{"num_hidden_layers": 12, "hidden_size": 512, "num_attention_heads": 4, "num_key_value_heads": 4, "head_dim": 64, "intermediate_size": 2048, "vocab_size": 32768, "hidden_act": "tanh_gelu", "norm": "layernorm", "norm_place": "pre", "norm_eps": 1e-05, "positions": "learned", "qk_norm": true, "attn_scale": 0.125, "bias": "all", "tie_word_embeddings": true, "parallel_block": false, "init": "normal", "init_std_qkv": 0.022, "init_std_o": 0.00448, "init_std_up": 0.022, "init_std_down": 0.00448, "optimizer": "muon_variant", "learning_rate": 0.00311, "lr_mult_o": 4.0, "lr_mult_up": 1.43, "lr_mult_down": 1.5, "beta1": 0.95, "lr_head": 0.00532, "max_grad_norm": 1.0, "warmup_steps": 56, "schedule": "wsd", "decay_fraction": 0.737, "decay_shape": "linear", "final_lr_fraction": 0.0, "batch_tokens": 131072, "max_seq_len": 2048, "doc_mask": true, "train_tokens": 924700000, "max_steps": 7055, "dataset": "wikipedia_en"}
MLP neurons of a small language model. Each row is named by its layer, matrix (up: input weights) and neuron, and shows model dimensions 160-255. Each number is 500 + 40 x the weight over its row's rms, rounded and kept within 0 to 999. Numbers have three digits each.
After each neuron's rows, "fires on" lists the tokens most often at its 100 highest values on Wikipedia text that the model never trained on. A number after a token or word is its count.

L9.up1834:457416497511466545496478559515517533405523445476480505488512443524554488468487462469535526517455500462457534564452599517459529442522546573503480523470494520441546515520501536483560485545421455475480470421436472589463465507451553579524513526376536490404488506487559448475582469541495541463
fires on: " the" 32, " in" 10, " on" 9, " and" 8, "," 6, " known" 5

L6.up606:376537489434495504515474541467507527411565509447531479502500547548518503525580427438451488489546499497502495497461553501506544461493468432464445475487458490479520445460518509519477455498536459471473535412483511504532542508506510588432442520450444502570546461506546526476508588488496494514
fires on: " " 32, "our" 11, "–" 11

L6.up1598:520526523454537515390418543529494461510518506551543487507507444489478487518422436578494546454562485524464538544448530477470468499560506514561507519502546546485471531464478550444446502457528532461475499514491467539542567466552592472472547570430525458407540511548462491453509435474460432445
fires on: " |" 51, "." 20, "′" 10, ";" 7

L9.up1855:511469552476530422474517467496504514474500498432520541514490504496552486457521565518421456535495528486487469572513592566499592538421459543496476413518549492485484487521570452528516512624465493578442454487467521507516526515425529530481537521461573437522512517513493449511523467575540546412
fires on: " the" 35, " who" 9, " to" 6, "," 5

L9.up599:470419515529484568523521475463501487554494451511522534499518445543490466470534482458517519494537456474522527519518477503497515458422537505531431529544551513493453469502448496462489522542499546495514451530528549490531423463449464426550523497566571545469567485451500505479539476498476552489
fires on: "," 43, "." 10, " office" 6, " –" 5, " " 5

L6.up624:501532489497447491525510541487543559507498531468472485529545433538478510454539471487534418542554554518522542516520483476513418502590504544524525486573534513475584435498450461446394485536496502565509480602469522559520530527542543551489512489469501544551480558424517548499493552471522513525
fires on: " " 36, " of" 16, " career" 8, " in" 6, " |" 5, " (" 5

L6.up1115:481486513589523498535509450472538427474399528497569519516561450559453498478526492466483492478485447568477436539402571501533526488525501484569442539549508552490544523452482496492541481479485465528501400526534493546484479440520586477423488538516475479441468444505455438449491522507532491438
fires on: " the" 39, " " 21, "1" 11, "'" 4, " |" 4

L9.up1494:565587528486542420544435483527495487500515512508404446603473477528506488575537498506514562457455548487452490503477570530467566480564506463455548529626495499414515444511512484531459493490559379504481536493511568515538467530470553503477435519456446487473580559451490495470513474484499593497
fires on: " of" 31, " in" 10, " and" 9, " than" 8, "|" 8

L6.up1033:564433471522478503492488455490500474431560473551569544504463540522500488422511519452592481536500514488498509533479550453458483528587451562489512480481468490451486471583444443597502474467509514484481488500456531472500489445475521438469542495458505477500502529426560516515527504491541481545
fires on: " R" 31, " El" 12, "ir" 9, " small" 7, "the" 5, " Sal" 4

L9.up667:531456506501535498482457490487462470531518538463551558496461491543418530552506575444560491566534486464480561476512459510471539509527414478460482467525531497541494468459486473517557529557481450560454417556439544558476526486540451492456486475483505583532480487518558490460496462520516467480
fires on: " " 31, " an" 6, " Em" 5, "gr" 5, " the" 5, "m" 5

L9.up1414:493483467470504542512542513470494539509595505528508477548504498530529504460478491408559467527500473476522500514514513471368493501503572485499507524554482553477520579503493431532500486435509520479448464600477450517469494484503502554490601523451487473492539482486570551534493461543537529488
fires on: "," 17, " was" 12, " to" 12, " is" 10

L6.up227:455492457555509470462534459532565550604475561546506499508513448529473512487533473462505442512486455408551509481524469454552430443493490468550532463470484576519525492493472479462471426576583550522513481525559493488512472475453516424542545430452457506477501522504480482512478518492513551440
fires on: ".S" 24, " " 20, "." 18, " |" 12, ":" 11

L9.up778:465554486521541429492531477541504435501471510504487522421508443540569519479453510551478494447477426556504425453520501434515515417532460465514482468447530428538553539530533430503464445476486470503503496554525434553566519507465469378474451536488442496500451477493574540567412457512481420476
fires on: " " 51, " (" 6, "–" 6, "." 6

L9.up2007:497495487465458572516469450544520478481447420472494521430523525502474522540456526515446522485484574536457503558413508468543590506512457491512453540542486513508497544430485440489497508521464505521466494513442508479641457521483525516491485523459511551458541457485512489524465576472474517505
fires on: "," 28, "." 21, " that" 8, "==\n" 6, "===\n" 4, ".\n\n" 4

L6.up1919:474556537472489522510478507440515495510532572506500417450492507495543520482470582466507534500537475411530501492552461539434491521544391407501541459555577579481545511493488449481496476458505526444455518488461511509452556468496473513471504486411493479502476490424503469505493490535467511500
fires on: "," 39, " is" 5, " champion" 4, " was" 4

L9.up551:493483531466561480471532500470487561554472516516478570529560453513489517513518500522519518537562597492480475594468516516474553498458474458485425530462452465459455499555496381473447493511517543483476432579444540474582481468501481463488468528514518504438448446493466536450519504495514480567
fires on: " to" 38, " and" 16, " " 13, " –" 10, " until" 7

L6.up1890:493502476592486501447433534483546472509496530450481518547461465501496499491555481554519504491477472511424503558524475505405554486480601409523520415526487483512514541525442495479537546512506552470511456436535534437513537520484502528439489522451512521530564473545580512441450503513481571498
fires on: " " 43, " to" 14, "1" 8, "0" 7, " of" 6

L9.up1676:564475499504490441519535468447504473570521530527453524533512470556483601501451482539501545495460484461547511515528554490473471402434525502517506469531463543479464522468618523549536501443465551406430485533506453544462473506532541511421535503491503460503573489513447486477458453553524545503
fires on: "," 35, " and" 21, " a" 14, "'," 6, " " 5, "'s" 4

L6.up1554:515502526529499566461496490477505515489580463514492458573582505536501488532478498445429457498506600556512460545537522445458504566502495509435469505579466521507428470488499493488440501469488476510524553386450462519486453498483477532506542529499488447470442500490516435474500479536510487513
fires on: "," 22, " was" 13, " which" 9, " of" 7, ")" 4, " that" 4

L9.up1012:556483509459532461425526537489476479527539426500535396500443472533484582428505522529500475574550543451490523423426513480435558469443501528491519499488485490460563479403437503519447502480479498578519481401409513510472533470487469419440508467465551508554427437489553478486467486496566546487
fires on: " the" 50, " M" 18, " " 7, " on" 5

L6.up947:549463491454566501378547532485450495535457491523479514482443485445519521529414442563521522479479507529528577525420581469454511466513544568464512557580460464501477541573501423555497435469515508480496485552490558502432479492510465462495505463423443455467448513526453511436548466534496516460
fires on: " |" 88, ";" 6

L9.up1896:537490443414499476477509536473520460455525486466507507487549478492490542483435506509499460520540524499481536530487506460527494513447491528510489527515516472505524516504511488436485519540433442484511468512493490474446512470599446538396513518458447477608493459556468517513470548448472522546
fires on: " " 30, " Z" 5, " Y" 5, " a" 5, " un" 5

L6.up1967:537508575493529503509510443440498530459466487496530491524445463504549499511532511508499501473553523429511542525534454506430471454529526560453485563508461461537459503444530411463495524423529516561446494451562428487526491500530479485460492521480482482505494487482585536483511467471490546531
fires on: " to" 29, " and" 24, " in" 7, "–" 4

L6.up411:481497499530536491435492528521581547459561475466463494549524552520503420476464512465522487488466565528505574547501531517504482533542460495492495516460491431435502529510556543501473530487464494485478523492499525509503528391472464556542411522494491464486488475562483433481494467500454525488
fires on: " and" 41, "," 12, " given" 4, " was" 4, ")" 4

L9.up527:502580543517490477525492530494498443498555548483473486513546480554574519489490466506476459549476478546483494526514525518541559571429484524412455506560487570430449490525518521438476432498492523456554537488513535518498425500522544474525544488515456512501500457509465499499524551518458497526
fires on: " " 27, " in" 16, " the" 8, " early" 7, " from" 5, " since" 4

L9.up1869:467544506474489590442492454482559566430516462491522487550477478606489524514547499522492391538537434427529515549509492562517537533566498567542585484527480480484528477454508481494557516453496538440416521484466565513442528423518406572449527497464502456534499496544482456484437502520468496466
fires on: " a" 44, " up" 8, " and" 8, "," 5, " is" 5

L6.up71:468493474499504447415427507548490502548499423467504461509469539517453517450468497475511533583496501493508478411505456443474463496517443498518441530523584485505484530494529515495515468459513417510536557483538553473497511546526449498452418491527450508466540532502553523516454517520459542496
fires on: "0" 55

L6.up1464:487440507518483571574515514421491481556461489534487493567472486485595431439440562533497529447462512466515514507487521593518523483509537575538403482544491464536406560561499500532503435488452536440430468510546468463428442488476545501569480482405485516462530529473481578494499486434508521527
fires on: "7" 34, "3" 34, "13" 13, "199" 6, "202" 4

L6.up0:457514497520569575550534529523451466482507579505471428526514537547508521503578396462548523512507487540511476466564598479505447505443488511497485575456489431557506454493505470532428455540483535586502426491480514507513491511532580518518481501496441488498504445527477460486562544466508481472
fires on: " " 38, " (" 13, " No" 8, " in" 4, " |" 4

L9.up1605:538523429442497569461458495444528556537551412533526526550589503501507611439442484534525487510588452453513486479495483459455547517443470414533532518554575493473456432461549502531509581579548478506551540535514543472428504446482513519454530498461499435501505542455511510480476472517474503477
fires on: "," 32, " was" 12, " is" 6, " of" 6, " " 6, "s" 4

L6.up1086:528468491478452536479519499421592425522538426574569482467515449501481518495523490521477563550504525520475543475460470524445515518502533410512445497507572439509542493416495465564525466482460427546484481487474463463502391530456490568520472521504431504501570516449571507460527488466479552450
fires on: " of" 40, " as" 11, "." 10, " the" 6, " their" 5, "," 4

L6.up264:433513459496484544475488493494508528527395520452556459484449398522412540457517563552441423561475421424476421472487508513479428578436547552480541601490500520454536457445534473468471486572545546516457470580520436523477518500419529474562441590439467506541448432478510567535508565491489531507
fires on: " " 64, "%" 8, " |" 6

L6.up1664:503554538471511514519581505573543483465497535464472484494510521455519450516525534457546530594463533448486446510499485465540515485428462435482483459505486557578479457456455555515440503382514503475481490505514586540425452539457536497481504490532542487517473523589499492548499510507492435493
fires on: " " 43, " of" 10, " |" 5, " about" 4

L6.up1562:499525529468489502485455506517424513491466494483571432496493415468511511469418436529528509515512526478507534503511564450505563454475509545476395469468550603466504471498456517518555461459446513523502448482512487489531457464508514544471560432526421548525548509522499512529462511400503506473
fires on: "–" 17, " a" 11, "1" 11, " |" 10, " |\n\n" 7, " in" 7

L6.up60:541495448475529504526484507495537418563508500542502467520448464539472553478383474515574538454445548473522515537404519467606518508478487564520434442557515519445530583582577511532545455477439445500428539517468548444502488521484477508520504446502530474482500531553507473423486530487492471524
fires on: " a" 29, " of" 16, "y" 10, "in" 7, " an" 5

L6.up1254:510508541544482441520506455409455469483492466484453498563483495496500545451506576494490527512484449431474545613521496491493531520491519426557498517497502474581562511483495543514519512590541527490433500456560520521487523471442523454474548499512465545492486500517437442446497517567511486531
fires on: " of" 19, " take" 11, " for" 11, " have" 11, " on" 5

L6.up1500:496541432454470462563463472597544525519451477499498407512523468485527511485431517536580479461513466483528462491486561478499555514512470484487513539521535467530537487562542424473549443462565471414493547517530489484476539483441500537471458520482567486485502445505425501467492401476439563441
fires on: "," 24, " in" 9, " on" 7, " and" 7, " to" 6, " for" 5

L9.up442:478522508449567466493457509494441529440504506486489532562513544483459444492511568473533560536512468508507457605475435474495533539454488536504450479552564565547527534540506468478485484561529496477519512519474525518511428526569498566498478477440548510550466497556507538520550538506544529452
fires on: "," 32, " to" 20, " U" 5, " and" 4, ":" 4

L9.up983:506542450454492476510498469460552522466529529527510507517510519581488537492537470518492479513426599510567480468437484493504479405467506539434488524561545465584598477563479475538553454549503500523484464489483531550447435542483515465538456575456550461482516474512438508551474480501572482511
fires on: " " 46, " (" 36, " was" 5, "–" 5

L9.up299:525504497458476621582505432528534418422531530525540459527496561454450523498463578566517528517559510541536438516539466392428544439553507453448497544505537452525412502538465476509480466519520569509497493499497509580565467537530491475499523535456507564519554536417493490588446522479496420508
fires on: "," 40, "." 14, " after" 7, " since" 5

L9.up160:476507535425462495532423515526511552494534542443519567494551555543541501398495486486503420508537544526458522494476508481518455454484469431469519482542512522532501520473461580544497520575494456543502552535522494509463503479484557522485520520533465460616533491526516463514531534538437560463
fires on: " " 38, " the" 8, " is" 7, " a" 7, " t" 4, " with" 4

L6.up1471:464521505525519455545504498471494518396568495447534572556503567520493511524501492537464472465486535475425536475458500469520497454523502489473524488532510438575464492481525434458496485517506514504454531515533487520456454486525516542458569527500487487497479497546518464522558470500509541579
fires on: " the" 49, " of" 13, " " 8, " (" 7, " \"" 5

L9.up1362:483552540496501446566535568538540493525488490435535453554530425472464489460509446527456506532598474538516451542538553502430523489496573494422461531561568476485511511511478403545503534552487527498491486524543538507534505555479477451529493459523515478517503497525477494508529481509493590584
fires on: " on" 26, " in" 23, "In" 11, " " 10, "On" 8, "born" 4

L9.up1678:544533525570445518448487529517453444549541489447526531521539488523460565467444478530479497544494461499486391432454416583519523413506532527503518530482563578551512491487513531475498374507556487551527412505439535527532461516475455505500491510468460546394444489508562535545518471521481552511
fires on: " the" 47, " at" 15, " At" 7, " for" 6, "0" 6

L9.up1571:611517558499510548445459540480500518436554499489490533529388574524447509522523472445492484625491454432550436407533414487505499477556405505558483445551556508483461513505503451531497579456516420518462506500469497556521528465469396515518500496481535454532456448523536491425495479459501446446
fires on: " to" 26, "′" 15, ":" 12, " Ch" 7, "°" 5

L9.up140:581551505514546542540528451491439476461452537446470526473497496516454518498520415449512577521509538524458493513465482555522440524484519543499493491547442543511498447530565515517497497518584471446507518536559498459484506427419406491474443518568512466462470478441518537478409504485537462484
fires on: " " 41, " |\n" 7, " to" 6, " first" 6, " the" 4

L9.up1639:512485490531480490497536484535458529467548536510539461490534514470532464496496549487499453498525515525490519502453596482526636462474410478557425542478496517503560516473545542499521482449526403382559439454516511455432493423546474540461476512431565405513519496464544480496418489495479486545
fires on: " was" 39, " were" 9, " a" 4, " also" 4

L9.up1353:454522515456534469537543509525531534510429466500437488457497524496463523517522520529536518403483531461419466513487572527491473529517477454440501485497584515500551459522497455491523576502525480472516471482525506502549504492432532501436460537477548538419490523531522565435490564476530507516
fires on: " in" 65, " In" 10, "In" 7

L6.up1330:509579566460508530505469546552498498504476515581521482498537481442518564475558484535518526481456446479601455504501586429583499537484585512459464431530549534523498461537504516470519592475536459515452527463477503512522487467535504573571537499500520474552570443551469515500507519457555461508
fires on: " to" 21, " a" 12, " he" 7, " it" 5, " |\n\n" 5

L6.up1527:468541512463571503528527510435495500524537515500527459489567460482532477423548485496482500584429522547483504500459547548494499549388488477487516437560500488503577499433448469487422495447510487475554515559526523517414448539520556478372592493519487456552506473515470455503536561545496541464
fires on: " of" 66, " the" 10, " pre" 4

L9.up1151:540496517458598497463427510481503520446545483504533583509581517522544476463481530471476534546483470494548536542451527474479521485500478507483525545512519502514498502499556464438506475531567509515420553440441478496502540423522477556536522503479489419616458458463489516469516508542485517531
fires on: " is" 25, " and" 16, " his" 7, " not" 6, " was" 5, "," 4

L6.up987:471531444488477462514451509458536458478467484477562486533470472590429488489588461491507470459532471607510492587499480492509540518484491450535436506531469513464456516476505498485494473517440463503486493420497572551532518550424513477486485540532433492463529410512483528543476522534501482469
fires on: " " 36, " the" 14, " R" 9, " one" 5

L6.up1089:516439584550439438554535520544450539474483478526460446509580399523528517531484441487537551567528534509563540478484540554494499479482500518484454462438416550472502523454497497495466416543499463498540471495495532457452444470436497463488504492514471508480403462530435533459456474515472486486
fires on: " the" 29, " to" 15, " its" 6, " " 4

L6.up612:474518544472494468501496471497462513534513429502440525489475407525472511493516546546471521515585484430488533554478507444556532489529495492457489480444427486515439551480485480533506482505509447486463513527536563422565516496421540509480581486436426442446485485525478439415424553577526520533
fires on: "'s" 14, " of" 14, " to" 13, " have" 6, " (" 5, " was" 4

L9.up419:498491530475531508490446478425510529523497528577549517478527581533449542542560464481496517591454516498524382458504534396514525514437495515543449480475495501540513505541504519538529423466493483484501461495528514495460447414476466508493468493477453454482475489496469444541510554419560522414
fires on: " " 100

L9.up1519:478502473549542447487470516463513482463515576453538509492489494561481587508435512556568464519482468505479490490532492537533518502524500465481480446568557486517497506517585535458540454484458542504463507451519543485526503460490490477461508504472620456540490492604483470483476463522577538476
fires on: "," 27, " of" 21, " and" 11, " to" 10, ":" 5, " for" 4

L6.up669:508457517426550480484505454541510537531458484524451462575516492526498499492429470570519485486574556423529520474513569494510556477551503553500479544529545526503574553505495492547526465532406509500549532540464511512559525523479522547465604519462437502537551523577564486562471464545460528521
fires on: "," 28, " (" 22, " and" 13, " or" 8

L6.up617:474557505471495465465495536484420480514568490513535412472510435524495453425555473446480488513470455528441562518499486532503500498542468464447511461544494470505524496536467465432516508443535481513523580524486505479497565452524496559582541445480511493528452600486492516498497516538503432486
fires on: " |" 30, "-" 19, "3" 5, "1" 5, " -" 5, " " 4

L9.up1330:459480460473530501458439522452463471488482486511476445478478600540507537440493514499511488562445474464473486509537494478490473482470476544505512485465506491579487435517432504512524421454532455457495470463525493563476473533520477506500571511541540476592454470553472444537464502509546515461
fires on: " " 56, "," 33

L9.up1421:490551486499517459538515530534471478479545518554538463511562470516425474434548399429531511596550504465407492472470539542453389476450531506495481544473507479515556525567505482516510476499542514553485524510551545494518528528484404498460577478470548519512473539461491572530563466506457499539
fires on: " " 68, " San" 5

L6.up931:545432445522467486518500498389532493359477514542484489513508461526558547594540515438515463531466542549490519499486501504514437508430523472499517510528551506574452442506512513561501419426474512475464525498446511469527526501557447540455473518457531529515451475504486486500442507531466488560
fires on: " " 33, " of" 28, " |" 4

L9.up243:490458479482495503465500456491513527523494561470531566488480435553487453500483508517497511498503551440496517540444495475475482532388516476547467431471455563506474524502543498550489472415513448521497512440504543387495445478533484481480487469516523442443468492523492506491493553515502478598
fires on: " the" 27, " to" 11, " until" 10, " and" 9, " his" 8, " before" 5

L6.up813:459586579535489531455448526517505504473535479413471435416558414541462525492506510565452613429520481434564466461469528530413489464422477495465535505539497540431477514454519573513472518504474388510468489515498490473463457520507567535446448511472467542481483580480579518446520486444546482515
fires on: "5" 31, "1" 16, "4" 15, "7" 6, "2" 4, "3" 4

L9.up2004:550452469492502424447444460548459499505423478465525549556470491502480484519526533503501443428524541413527522558459530458569508583517445441519533474453507469489445481554546494473463573506588401433526516526441517536520472409441474518523479463528530523548417509459449443480511488533515528417
fires on: "," 30, " and" 26, "–" 4, "'," 4

L6.up783:626472512528563501433485493474455557535515506397555497510494429473518537478416459498540493464513473490456472561442482531489531463576485559511407447511455516539482547549541498539475459467541534436512542521529514422566581473550527452509459452523465557497477554487453536520474479442455449430
fires on: " |" 28, "." 17, "'s" 7, "m" 5

L6.up1265:500415439458578519542467592401486486475540548480498472439496472497471501436502547523436550527402496473511556454431511589557527520492562474534406401510529482542464493537472509439503518490437454485528453487444488439454513486487544464490565485444461469458498541480452424539470500515480432547
fires on: " of" 58, " de" 14, " the" 10, " a" 6, " der" 5

L6.up1198:493487475455479500450527514527435476502468459491462490535472513505507494560528464468509495539506409416477545561486505466526519458482490492477523472484450585500555472543489506494435475429503484508520513577507454480538431446547553459514561417477522520483561508550472484526460494438489506444
fires on: " |" 48, " " 30

L6.up489:465437490531516494608469531481491508474599531570518464555425531504417531463513503487468509461484447474489547469479512539546527519505510544422448497454513465478555432514497529477509485578507496509527520539509561482385502493490535472491463454482470393484498508474473426518464461479508486578
fires on: " the" 27, " his" 12, " of" 11, " their" 9, " its" 7

L9.up830:498408530502556514495491547497504533568488472538484506550522513474541475530542514576516425496504543580519518474503540546493506445484479506576513437527558532521540466534599516502487501418560495372472540470505476528523531446501459477495488480544444439489539458469480526523466439486426480509
fires on: " was" 37, "M" 14, " been" 8, " became" 6, " also" 5, " on" 5

L6.up1478:571519526530505509511495549501517501463455483531536493416475531512519523462461546525523425453492493470497497552531437480468464527509557474479493441520505467501529485460398527497522501573510429468476523500513448494532450476547478542448525442530443427480561491480539493531480465505532555491
fires on: " of" 29, " from" 13, " a" 11, " the" 5, " have" 4

L6.up213:513416485526509534569473481510500505495587468495428526500607503523507510515478464537543470511465482550498457462524465551552520461508490517415460511515483520485534506493537482566436523513479558501483469514494534472396478446563505424580553517488501515572508491566444507469553517438497529514
fires on: " |" 34, " " 15, " No" 7, "|" 7, ")." 6, "1" 5

L6.up642:542537417503554555421492517491501413535441511518512523577490498427459554492494459563469506497438492551481544493467506504418469481492455514548481446530489581499478489508577463484506478461500488521497403506507484515504471470483430528494513468525489477458459460492508511561474505434530459416
fires on: " " 32, " to" 28, "." 5, " and" 4, " |" 4

L6.up1930:530445577479458461493440455488523458540530530525582566606517455530478526445429435576479512489478425454494551519494472474581467465496466527479506457483513443529553561462481523506456425459502502471523577535495543550554513446505572480516440555497457482454383520520480410605475458482544412511
fires on: " of" 43, " the" 17, " two" 8, " (" 7, " its" 4

L6.up1852:479447485512481423510526483439495503569480486474530561436513584508512523506516456528519456489514458511417449475577569522458456508522534510552502517446486470502521448507549485525517464530558482448435430506466469525534537500503420534476509429525407425512484553516580496514457451488559481556
fires on: " the" 27, " a" 18, " an" 12, " part" 9

L6.up2012:466435577482481556544461572445542467474462560500474508466524396451511562514512422552521505589491511513483433508472456512518469489566588486507516468594511501465524441549565535494433507495500501491542453458444507602450492459492463429478557487462443489520485520529461556510527559536502495508
fires on: " |" 19, " Team" 9, ")." 9, " Candidate" 6, ":" 4, " MF" 4

L6.up1640:524486439442532485555471535472468513510519530521516495475566482580469621464519425532497503488450574458448555410506480572479509430444519534493487580520437496490478573520580508565528439491486479487573546487538535461480564463450510463468526542496489499534437476531468503541463556494420455533
fires on: " " 50, " his" 6, " later" 4, "," 4

L9.up559:543564547550534507482411473476501396463506493522447497526469459508555546429461579560561483497483493442435446537580487506396501535437425452562550532513447500510512512491458530514443514495507507503486488542510571506475464469524532500476514451541509472466485529436497494521488465476508483487
fires on: " K" 22, " of" 11, " in" 8, " for" 7, " during" 5

L9.up1468:606496480474444528527500512484527486507570441440500553538479455527621519450594530553475581555456497458519505467509490481517463438527477504488467478534510489490502485518552471482517478445511413504489511507544556515575546566506532494486540539476469514508540444583514535455482548436548455454
fires on: "." 24, " of" 19, ":" 9, "′" 6

L9.up951:445452531488525490441533532594506528487412523439445462462528554571486435507500446469496590484546519512566543505510519518484509516496505481472472494446512516488519398515508495521553482509427508522434527444478532485482529430436504503466424486499465476568424529488483470500561591486397442487
fires on: " " 67, " best" 6

L9.up664:527470497450492555536482550511528509448400563457483486433487447539472499485514439521504548466489541512521529639483430506479492451610521445491517492522413543472525550448478492448421440516456488428537551495459491506471450541514530518510467544471527455590535529565482498485579470515500499457
fires on: " |" 22, "1" 11, "6" 7, " to" 6, ":" 5

L6.up1663:508516506502481444497456575454544435528491495468451507470502465518477499466475533523509463482506541459545522559496558499506518567524491508496459451507523496452506429479456478475503448551520483463557479495449475522510414501505428478511488538423497529389486465484476502437539514517516536536
fires on: " and" 47, " " 8, " with" 6, " while" 4

L6.up1034:481482498474552515486439538497544568496430512440502498442556558520503438504492512475413508405468501469580462458482460567466507517474543505494495423444500510463555477467550480538549536467539453478506469604507480568517498574549517485368422427430491470546520463455501495589468540454544528508
fires on: "1" 22, " a" 10, "2" 10, "0" 10, " " 8

L6.up1375:488466502461597485517504527568482540518470407538578489526471474598538506449481462488490494425504546583485461501533525466546578474519520516508466424510439497491494563554514532545516545496435501523529481559509489470515559473465454479482497484521453452500537421552493496485496468545432478489
fires on: " (" 34, " a" 17, " only" 7

L6.up732:578471432455538453565472497452488477467474430490562485493490480511516521535531539491482495485526486500505624516425467555461452489431557414547545594517482507457546369530573442521511512482480469421567467537459496513468444522527561525437496421516493461470503463463476433480443595477539524474
fires on: " " 52, " of" 12, "4" 4, "3" 4, " two" 4

L9.up972:502476532463455539469506542453514457559515515539573468488425481517521533435528525476482496534457537421526532539518485514496560560531529538510527460520471491450531502586502431518547503556469498479490483502449444449436457501472447481556510530414505522425522565510436515544450450537517524533
fires on: "3" 15, "2" 13, "1" 9, "8" 6, "7" 6, "4" 5

L6.up973:504504444507590485537430462537486513484543494495563491493439514595564565457428546585463475481548503528487438577526479599461540528472527588473472479534508464440547484458536507489489481450492463488459491545508491453478507509523480531521487535480478524516456429558506521461402481493576559453
fires on: " a" 38, " to" 24, " an" 6, " that" 5, " of" 4

L9.up1402:465543490486505523490542472516569489535500507451618551483506551531495530531491461523441468429486551489532519489434495513469544481442535550470551529565488549532512499453448448478488463502517434425494473422438503493477595475433494520541501590479528442475453485462435507465446501480559491481
fires on: " " 36, " of" 17, " (" 6, " $" 5

L6.up935:555547457499513509477437473490493457559556547434476459434526486462559561457431478506509496528475543435528531494513507505584451531447513515535529459504460499511495493542440569499460468385455486454516476506544503430475497458491449475439466504511458524514473461467521543500507527470527441488
fires on: " the" 25, " that" 11, "0" 7, " age" 6, " " 5, "201" 5

L9.up491:457514437436535490503432484533468470439483512475470540555478553492462473514562436498497494471484476512449398442463577607478565537522446545484470454542527496505495476493516420486531549482519396525511535468623513546504404542488552497439469530515474552508527454546500516440481467553497506592
fires on: " In" 29, "In" 23, " in" 21

L6.up844:462531441480472532518542480558509540591489486553517544528493481568478494457497441513462525524603455558530542488511474531429524540564592520543425488498571513519452488447477476541494423466459509535503505596490546522522466532515512611506420577458458524519510428462510456539477523453576530470
fires on: " the" 35, " of" 10, " it" 7, " his" 7, " him" 4, "'s" 4

L6.up171:502503485470566477499501506559479391433456505538459452504477512502497484533533493492557443437546487487450524542456590555436504494501477495413494519512519536473494511554453537463433471491569454500469530548452530524521525508505423529511567544539497504464519586465490474470454419425531488473
fires on: "," 44, " |" 22, " and" 14, " &" 7, ";" 4

L6.up95:497500537515580530430498487547578515484469456444515514489435403465499544529506456525535525410434628409542479490526441492497485478474427494461446531462444488485518553453494504455466443547553495502488507459483422492546464468499460565530487476490480501476478547442486498545472520470595484472
fires on: " and" 13, " these" 12, "–" 11, " they" 10, " but" 7, " –" 6

L9.up907:492507530565440483456496482518563506460498511481575561529474425530442527518590479459417460455486476497397447545372525577482523501478519447470514490548435501548567494457466423586471483565461517493460496501488470592479482505473425425530499535547462473449547541473479491502570523478515487505
fires on: " be" 32, " c" 9, " one" 6, " b" 6, " " 5

L6.up1425:423505447471457484571487564510508519517510531464586540517543489521500469480501503453412508545548508521527527528480441534524442496483468494494481483447506481505474547471447476528521461479520506482500498567555479524387431449516525458436456480501452549505506503530503516491493505511535527563
fires on: " the" 31, " " 20, "–" 17, "−" 5

L6.up1706:449501521519550469540485497470385464544497467447430551527526503470500510451511470531520475457508546489454429471498497505513497487516510546453542512559547471492527473502504474465461511480486495448498448513448447488574447460523520499457501485523484537502529514547582562593512507456479495487
fires on: " a" 21, " in" 10, "202" 8, "2" 7, " an" 6, "5" 6

L9.up1190:516462557421527463472520494544493484497380531533548493498431534511455508557503446414427479521426442486523488455497408535423525503489507461510449503509499468507466489477561496519500503516489438449517490483512467450547521460513563514519568498482525552497498444524551457521513533463543511458
fires on: ":" 29, "==" 8, "°" 8, "′" 6, "===" 6

L9.up1879:414557483446490446372513533559570473373533475531485460521533516540540520556480457487616527549514469501503539512552554611467528496468509484477547475547508519534484440486531470471531452483492470499503515484459535535544492423461439540460492485489497464487488473456490472520526600498573508598
fires on: "." 57, " " 26, " (" 10